python train.py --num_hidden_layers=8 --num_key_value_heads=2 --head_dim=64 --norm_eps=1e-05 --positions="rope" --qk_norm=true --init_std_up=0.0231 --optimizer="muon_variant" --learning_rate=0.0103 --decay_fraction=0.836 --decay_shape="linear" --max_steps=6118
MLP neurons of a small language model. Each row is named by its layer, matrix (up: input weights) and neuron, and shows model dimensions 112-239. Each number is 500 + 25 x the weight over its row's rms, rounded and kept within 0 to 999. Numbers have three digits each.
After each neuron's rows, "fires on" lists the tokens most often at its 100 highest values on Wikipedia text that the model never trained on.

L5.up649:519525486501521453491485463483545513464551482514499532478482547512526515486510488518523513507512480483498535485528534530456493503491523493490493504475488515484508509527473520493495480473480506487499451447507489478475492518510504534497483548531539520501523479499551515508470541478464536492503490533513549470490484492504465491546515518462485520522491530556500506466516506498549552523504
fires on: "os", "s", "rat", "iss", " R", "is"

L5.up345:470475499487468527584512515464486442468542517477512503483506472487527520479522528505545504534524490500546508477441478568524505480476463494534477467483527515477496544484494499546519477484473477494530515473522477501510497476486485503504494472498477472483516492538472453504496488494485506493491527502494492521495468502491548474512549473581467500523443521496479501497510503502501498501495
fires on: " and", " from", " is", " was", " with"

L5.up55:509511541505498472502508554493471502466541502459504496487505463479535495533474496506504488513528496535486490454498495501496522474527493517511484489471483517531459472456493494482502498496505474472511478507481502493497510483469493437509529489550437424502451510535487480519482479512534512505511478485528460520452517453526454469508540503521515503498431482489464505489490489535502514516518
fires on: " was", "aking", " is", "pt", "ing", "an"

L5.up589:454467482463518500458557434504499493507520539533519531470465529542531510483509544506512461440465483520534506482473506480516505503479500486485438483477476453501482471500549466479491490530522490522557492495511517501498522549520495499450514519535498512477539511491517503511542489484457477506490524505566512543496477515489461511493542483501455494486511515463493496476532535525463488529507
fires on: "-", " In", "it", "or", "oc"

L5.up605:491508528507474456472488495513485520487489550486498527527475530496513472507548523557484475457520497516487545479472548476506500464513481506539508526500475484466503516514475507501496507498532500538516511539487446453501494537498541507491491503516499507494487529506514497506502497479499524487511487437528474483499520534511513486483488494486495499470495467502507479499529525497539488480531
fires on: " D", " that", " ", " l", " an", " R"

L5.up726:524529477482469497515493543562489495520546519481491511517524486494458509473513461531529500491518480529473493521499496501521465459484492475501541482518468486550504465488513483519574481496480485500512536488512493516530478468484440541484469530479531520516476521505539509533509517484475544508510490496511451498518518492448497495490504539493469494554524516486467500508469458492492493485491
fires on: ",", ".", "old", "augh"

L5.up346:497523450486517440489507488489555479531489490517487490500487526492504508516510493486472514475510487491532521519505475464472509511494489482509576518511545482519464479524498454528512519519508487508468451521496550506542495511515545483476522486500537501477529491483517487529481498474495463501503482500478516493514553533494534484505492454495495524422507492472543494499511504510472556532534
fires on: " first", "iginal", "0", " =\n\n", "4"

L5.up425:492485470481498485450521486517517505456533505457484508450514516456499507480472490458501517502484479511513492502464480471516464529497463559498513470496473472488529525519574492460537491505496486463498496449506530500514445515483481518467502462467481506502440519485495494469469489523487527527474485472491534517512481511518445494497495496548504496527450517491546536474511500452499532515520
fires on: " is", " Pl", " b", " B", "j", " The"

L5.up564:494529516498516523488506531500471532518482506499530543482549524499486504500525508509522533481505521487470483521537510457512533501491508510508564488474528500530476474541485527463524504499525463504486446444500493471505490499500502503536482454514516522492482528487508459501451493492535434489481523501496520484518506526471496512485474505497513495523509488491497482504490443535478513493601
fires on: ".", "0", "4", "ital", "ed", " ("

L5.up293:485489507484500463501439502461494502511511510492546495489495520521503477475509545503485453455502498508532521534511482505502452495501501501523478487527496448503493466505515465503530513571525455485507515502444464493516501495480479518500498482466502524465517539530488512482484524474498509519535464499498466471509504505472511504507512516523489533497498492522479570474522489478470510483508
fires on: " during", " in", " In", "ely", " I", " a"

L5.up353:477499505468496522487464520502519501536498532531473489538523496475526480475481527555467482505508466508515486554519524533490517519561585507539509492446510523485507504468534506474472497533468472467516462495491553511505491515496461516556526494469502456479487526498519504455487514484514508534498500498471511500473519463500485515479515493504486517509516480515482506521518481482516516419489
fires on: " in", " In", "uring", " gr", "E", ","

L5.up473:496496486499502503499465479534517514489553457483568495498484476507466509505542476516525499509497497473486479517514489488486516499516516487443521522485518514492558525541505477438497498545501484501486499502459500567493528543539498554514461495493477484492518504510491472492490524503473505534523464546496520459497549486500478450467514522479483494498498508533497547534444504489502515537527
fires on: "le", "s", " that", "is", "y"

L5.up314:501504491525505501482515501520494470508493513513481505493479500507504507485495534500515524510469493510518504553462544488505448535516471490488472465520525472483482536491476489512521480536539498541518525471517532502502534490489472464491511542510516484476513463511501524501540516527497555486494506489518460499517486502523545486515504470522481544511544503473519473488466527487480495541545
fires on: "-", "ue", "p", "eng", "or", " o"

L5.up150:501510497477473497491479446486535482517506551507458538498504515521525516526472520519519504501498502476478550495453529499508429508481439509497498489518509494473453484498484508495500518474502571505495513502464502458509470488479502470498505504548494485497473472524525510531492455509500525508525493455546509490457485482500506545483476493511508495556526469496531487476496524492436483466487
fires on: " was", " were", "very", "ly", " b", " being"

L5.up140:479501489501508519471526494487472491484553523464507474473546521533489522495565536488520486448518456504483544536503493457504509494496491510503490475507489447504488499503529525484479530495492506515528468498475533520520478522563513487466565487468497476464495514467479483472486430516491446510472418500455501497461476487460462484524457503475518530474498498479498495467472511525521515503478
fires on: "ra", "v", "ail", "y", "p"

L5.up691:529511495530533498552500497515492517526522583467483539482509529528465520496478521492533495534496445506523479465501530527543476501496469492550517515517454469499508530476491491487509496509500510501502494534510474484522498532464507469514504517486500507468407547508483490496500531480531514481474542503509540571476483498535538530498496496484511471507476472502473548490502513503506468516501
fires on: " was", " is", "ed", "ic", " of"

L5.up617:543491458486470508516519485525485525459494505546502488517497494497490522487528510472501459505476475477478524531456516483517494506535479494515495472507530503533481489470523457496530497550522497523534467511522556483519512503551507476507504547468510479516489531509515513545539517534535523536471512482497511550531482485470466521481501485516527444518488474497494521493518527561531509522499
fires on: " in", " of", " a", "our", " was"